Weights of a small GPT-style language model, trained from scratch on English Wikipedia.
Size: 19 layers, width 512, MLP 1728 SwiGLU, vocabulary 29432.
Training: 683M tokens, 5214 steps.
MLP neurons of a small language model. Each row is named by its layer, matrix (gate and up: input weights; down: output weights) and neuron, and shows model dimensions 256-383. Each number is 128 + 24 x the weight over its row's rms, rounded and kept within 0 to 255. Numbers have three digits each. A neuron's up and down rows have the sign that makes its largest values positive.
After each neuron's rows, "fires in" lists the words (lower case) most often at its 100 highest values on Wikipedia text that the model never trained on; "fires after" lists the tokens most often just before its 100 highest values on Wikipedia text that the model never trained on.

L7.gate700:157140136088144137138125119169170127110134081093167099144143126086137141183113133131090117100128093118141130129100103161111133126116124160156126101124090094149139113138129090155171112122121143146141129111137124113086107103170114200130148146131140146132110148142116118116102157130170114142127113197153130152143146116115118139112143157118140115094098150137116101069171125128141096114129
L7.up700:172094152115129148104091144091125155078100145136168137147141143117147113164155059137123117084141112122195150126116129155098135121109116125109129143139131108085110081118116146142122124161092090131115070142138116139105160117149115156101119141120148108105139128120153161131091096131101123151113123152168153115093132154118167139114109086093105112125078127139184115194106093127124131082115
L7.down700:183092183176127108156120146117146101121115107160144176151125148125161120104159123147105145117109111147121134146132171170124105145106097105130130140155159129156141125106101173101132174154137109174089182106144123080107134106139116096125100119124143115127205170114135107130105115124126160145161133115155087119137113141167093132143130122127109124131125145141110122143122095110110125152071
fires in: "she", "he", "vice"
fires after: ".", "\n", ","

L7.gate1238:129116135163121107147078158161127140116143130123101089116110133095140140155126108143102161156123120162123108134100140132099115112129095125114128098141137095156134148109166109107119125140109128158083128114086141108107154111104152096141079113154148116097178160132132121105127137148153093146129098111113092124163135154087116113101120110132112154161161152108130122135114120144085085131155
L7.up1238:118128151180130128100153084119109118122093136128096127127108110124160157136117117167116124129108121143108109130094112153110134117108131109136144134104160123165131165096163120145093147168143086140110129159101138170115116137140149134133094140121117097136127149080126116134152130122117096146129131145111132120174131101054145127132146094155136143094151163134164159165110109123078124134206
L7.down1238:143138102092168111173186096120127138133125124137138073149107121103117175149159126138120121122111116119118139155120145112109155111128137103175109132102194114187140152130134141149070119103116114138099135143135164082136098141144181178116120132099149153117112125103138122147149127173137068111141109145107132086122156096102155142177163117120116121139143115143184096114137128158097120130156
fires in: "he", "have", "addition", "she"
fires after: ".", " In", "\n"

L7.gate1082:126125108158128087125101105136090099115149097115089083126124135136150154153109108078115141116130140118141119165139151132113130141135130087128095100150144127182081167072138106126160121096159115109102143092153155103123153165073114165178147096145127140148122148075136084092162144113161071137124134121113140155161116161108125122140097115149112149119164174174157147132171132132154149110132
L7.up1082:116114157187084163201148100089130109137141126170124151109134119108125147142140129121147127103094157158115120136150153124154148093130104099095133119117126130096111111104113099135113107113166141072129114178129106139127148132088130140132090111153114091099140135165121146129145136142148153077099125133131153146142152157110092110130087167138126120102139076152175122127149096141157136145080
L7.down1082:080154130125125132136132067124133063077172123119155102072111145116123139145150106130126107119099120155111089123143073118126070165121079119108101139167142124134151123096134123112114114186139107133141161106142111096144145145123096136142149105154110130144149158143162076151119139148127142116170206127144191158109127134138130155134135107126096160138137151135099159165157119139122126120124
fires in: "his", "the", "its", "this", "her", "their"
fires after: ".", "\n", ").", " of"

L7.gate730:096132141090142121167136139162134152176147117117135112066162142114116135108087121115090154111119104111127115105167088153125097151114097122155134150124096172149153105157172139197144178161133126156157139136167141179097125111103166087114130113115147126125111148112087087107126126147133118131137106145130135121129091162137089092118164123118092119109135155126108126071131139123113097114150
L7.up730:083164123115138120129131115129126186102169152107138108116159133110114096134172114144113095145084122142130115116151115163147135159111126115128119174139107103117129143172137137133135134124130151165171107134135129135113135113139162128119115142121145110102129111127141142122124126169131159072162152145122133141178159153112131132124126113136101102098122113145192123116128085117121156137143
L7.down730:093114141117077118141128153135157109121142149103128126120125112131140147082105093130097106113127133161108127175117155141124123121131126105153136148161115128102128143152118099156082103122133109117114163102152112133127134128104113095156136169156191120091138122109140149161070111121131108141118141109081125127141100072138134120126114132159150131108115144165116130117120130132088131153154
fires in: "on", "from", "during", "since", "while"
fires after: ".", "\n"

L7.gate1264:112150108117132091178140143129125163153150139128103089099124114111211125129117120098078108127121142144123111126124119115097156138080135149122122115134137153157122131076120134134121124119111138110112120111103143086119109126152147116145166122140068153122154137124097130116082144084104113106129095107082102153109131128097112101109113149164126119157156161134121139159156127131127129113147
L7.up1264:130160084122120102142158140138114148112131131135121118144156071127131133106173120118137131112144113119082125122127086120133113166111126153090123149108107126118092131059119134177123081143126125126165125107127122094116109122140160125110128098120116097094150151121111100128146120121131146108182141119112130101127130136114109158101105147173151080115134131172154143136117101094108089118152
L7.down1264:113097101114110104160108108100120140117103156090112093117106093151152143109206117161150127107135117139140112143142142141136109122095126080130103181170145120064100136138092105158107113131074124136158159099121113125147089137122147129130100097115175107135095160135154081158141134155167118147144166154167181071127133134161117175113104123124155113086165156108083117128118128144119137138121
fires in: "it", "the", "he"
fires after: ".", "\n", " |"

L7.gate232:114117121161160117120092128126135112093093136126120110104133137121146153135114120102120141152122144137101119154138143072115151124113176119121160162161136129134096129095140106139101128106089110095148069169122137084125108179132125119123110108120157111104120133120118138168144099131121122132117150092141133111133139084116119079151118112093129145161138134137142128163146117102127115111117
L7.up232:139097109136139123153140156122128118138154102138190113097139147101110115114134103088130096120137110123139132107121082114124114122121118170122087123159126110105147126157116173112127104156139122166134130072144080106141140112118127145127162149119088122156132114108088171136167143126177133117162142131152147186142133132118155133118118164149122160142101119136096088111164091108112095104114
L7.down232:121093140117122148158144085112097146159085131115116148097137128093132122151097146101117127129158144147097072149096165131154145132129132105118103137161139129126056144087137138130120144152128136116151078148112140088130097151153112139086122141130098119149125115127131121148107109152138131096096147099179211113132171134134096162114132114111170091115129133146121138157154136114156117131128
fires in: "s"
fires after: "'"

L7.gate151:111132132158140097123168151125101105149127153109082073129120129139149141165108119127119145165096125136130078132160101170152106113117109174128143097114125185130138128167159115137144129118145144090160148120147095103148140132137189141171166112091085109137136078103136158128124133120120098137071138099148132092078139132111121165142133146116138145130106105160092129086143137158168105102126
L7.up151:127107157111137118125134141146145168131121101152149130137117095130121146083152131117124128120120095135134131155081112124094112106141116114138120148149143111092146101118094130093110122132117124165116145116091136136151146142107081125138082119153145136141112119138120156142151120180141155129163123110106132147138130120141130096099088141152083114136127110145134154138124102097117112120119
L7.down151:166111152083119117129154119136154161132123135169145140147137135145105129092139126099142137122124144098093150130105135105114140115159117125122077114130177109103149128089135134093118130117154124136108131158113119116156119132144061123133057122126124090142158163164125116124153121118119154103155136106156151118131107097158121128125091135129119102156142124144134152150139101083098120121124
fires in: "s"
fires after: "'"

L7.gate899:100113119126149049156104139177109126088153126109113068064196110140190135168102121159093137139104098166162140111126109143105131126105047121124142103140103125122136118117179156164140115118095131155133144134149133146120093118142190103129154122143117126129117127132100128127128130130120123114147137139145116117108132188132169130114140152190066121151133173120166101147152126121135120134144
L7.up899:111142128159168112160108133118132164096142130082116092085178103132130120137176106150126108114087108160147084128150102153137109114100125097128159157147086149101074119189150126140111084142084131125094160113202118109130070155124142097072112131125105136104074103157125137116141117144092137110170184122149170133119113189134139125108136156151082090111117153159162099139118125121152139176109
L7.down899:131142131137127120141147120104149125172124129119099154186104101129098148102083119129153129115122109139152119149106161119141091159128148100135173199121140133127121128144078093129085137117140092137101147089157111106125165138094080148122073156146095124116088122100146144129123130140143129175143130132153187104117127098181121125133109131117191109124125132153091141104121180158153135164099
fires in: "the", "but", "because", "although", "said", "got"
fires after: "\n", ",", "."

L7.gate1688:080118115123124192118108094149155137120119139160178089091160100123141152158141127087076124146125098175108117111058113155099114141135100123088109129106122120125151097103144136147146160099127152128135151145143119121124124115130139130137121135154139113110140172114139144118168115138120116076102074121130108166102105133108137193097162123131154140122142136078140122128130128091087149107112
L7.up1688:151131114127119130137123121120159181095149115087166102121142150110149109148094100094119098123119154117151154170100123139162103101105139123138119136157094129110132112160094137167154131108139136134119138120150095135148120117108137111138135120149101113134146097160135154118161078121105131133105095141159159133105144149108112158125149148139160113147139110112138080093167124125104154138111
L7.down1688:120113132146109143109121079117141152076096146124155106161131104128106156123123107136113133108135155129166129139135111153141095131114054170102168159146143152136127138161088091155131108121146094123131152119132106122149134119121145123155105100128109112100190145148130129116138139146109096127124131128169094107112112143134146167133120161093137100109131153108125135102148122101142129102134
fires in: "she"
fires after: ".", ",", " where", "\n"

L7.gate1393:104117122130168122157093101162130112062145133132139135138143139141110101096150086122100087124114143096116110130142161118151122128124141082100153133098145144093126136173099098139140159157097146153150167113155108136087153137115144132160156129086200137076153083157148148117123147126105158132122116089087066100121131119128104148136150113091121131122153135142116163094128101145132121103117
L7.up1393:116128121122149144124086106081111114110121121170079110131138111075099132143100124153128135089090110155137137098150124123082098108135104085113126170148122140095129102114173127145152185125148134101175124105142106160098176125103149134106151110145137165116135098115127152108144149151127148139146127089149091150135122140099138118115132104122133115146094067118144138109127127118117130123131
L7.down1393:128133101092123130139141113096129140106137147130119133117148104075128134119163136131138097137140129167132103126126118151150162109099118158147153153173129141115120136147142084142044112129120101098102185132126103131160105127144097130142122125090166096106156137134161101119113118137135153151133147126131114114152139146154106128124106114145146095115123167151126132146128084131152122117141
fires in: "after", "since", "while", "despite", "although", "aftermath"
fires after: ".", "\n", ","

L7.gate1059:124107099121122158115151096145154125130127100111124123114102137102147109156106129162096156106125090124166116133132135116128135131110111147134062103079125104097140125134112150119150121096126125132147098102102110117117116152141159123128107092145147113112105159120115142083136146127147115142103125162129131114150167094074128157111142095174138104106147162093118083119142158135129128124166
L7.up1059:148145107109136121159112142123133124133150141119177113130140152101134165116121113105111116135089107111069113119135114146109107107134122105116150132133119111174087087093084109116132094114127112133157157178167124125107108185125125174053167152167136106126123153126079126133117122187175117149129131137185086129103120124137100135104130102139134106107115156135124141099158129126107122131143
L7.down1059:180111171150117108127103112110112128126115083147154120136111134078148129105148112132115106088095143139162106129147134157121119117066089189137160116120182135158080144105074122112145119115136131121115143133105090106130132152114143159149107151149118100093163151133092094108122129145145114120143138119159072124158088150107118132110139123121150118116132133132138147146129132141112165157108
fires in: "she", "he", "they", "other"
fires after: ".", ",", " where"

L7.gate104:080144103124162103119137141147099126123192121128130074086155207131115106165136120135084154159093100181134108105114145136142128169144081159142107110158136140137148101148164142171144160141116168134156093115111138141076154127094181121142120128099144152113127122124112110137127157101104093140089147127091122165107144143094105113087136128116089167116155102107124141118147136136074093126140
L7.up104:091145152123118127130121131139158119137120096109129109124148113105138121150160133159136126148097083133127115140147136122142084170144116151122122128118128127114161134125140122176137141157145124139145121088172107131072127160137159121078109142098172117115142103104115135140166150105114140103107139118146151146117132122133121124128176144135106130092129129151135088117123143181065111108136
L7.down104:117140131155061079140137091114175105056138161088153121139188110128163166142127066185122123139124122133118121152139142160139094099124143098146128156159134129099118144154133139132112087128124126120142133107162119134150102131102146119135121120120181146121088111085116123124064108132127133140162116154143122076139137115174147125129117140142125134096132145133074133121117172127103138116168
fires in: "on", "after", "while", "when", "if", "in"
fires after: "\n", ".", " \""

L7.gate1504:146104144125109126145148097121148145133113102116126152117121167169143137169106155120166142141096121147132109091164104164095185130192124137140109083111130132159149089127151139143148136140104146105121163134142149118113101116102089074147129115106123095146122133112093154151137158089168147158099134150142138150104165104165124130146125161102125147113132156094126116143150136114095095074125
L7.up1504:145109142184127107126126098125112128104136141124108157145143135111134173150096135139145109084165127121093139137145164121125101193171132144134047107117130157157151123091144125135137150139084172117122145117125166112088105137114080134108168130074121123154124166165117128129096189098153125124088125049170117148162134108107120144115129104074098167130121141110115142131099134102091095127091
L7.down1504:140116141149138143126101113088123179124099117118085150161133163143132133151129096088126112129158131142089120113099119129109141102139146150159148161142132122128151130152137096113155112112150141151155107142163135094138106125117126121129091131106142097131125123130135114166127153108107118108064124110162174157105130124162129131130108143055115100151129132113103124141137154086127083135152
fires in: "s"
fires after: "'", "("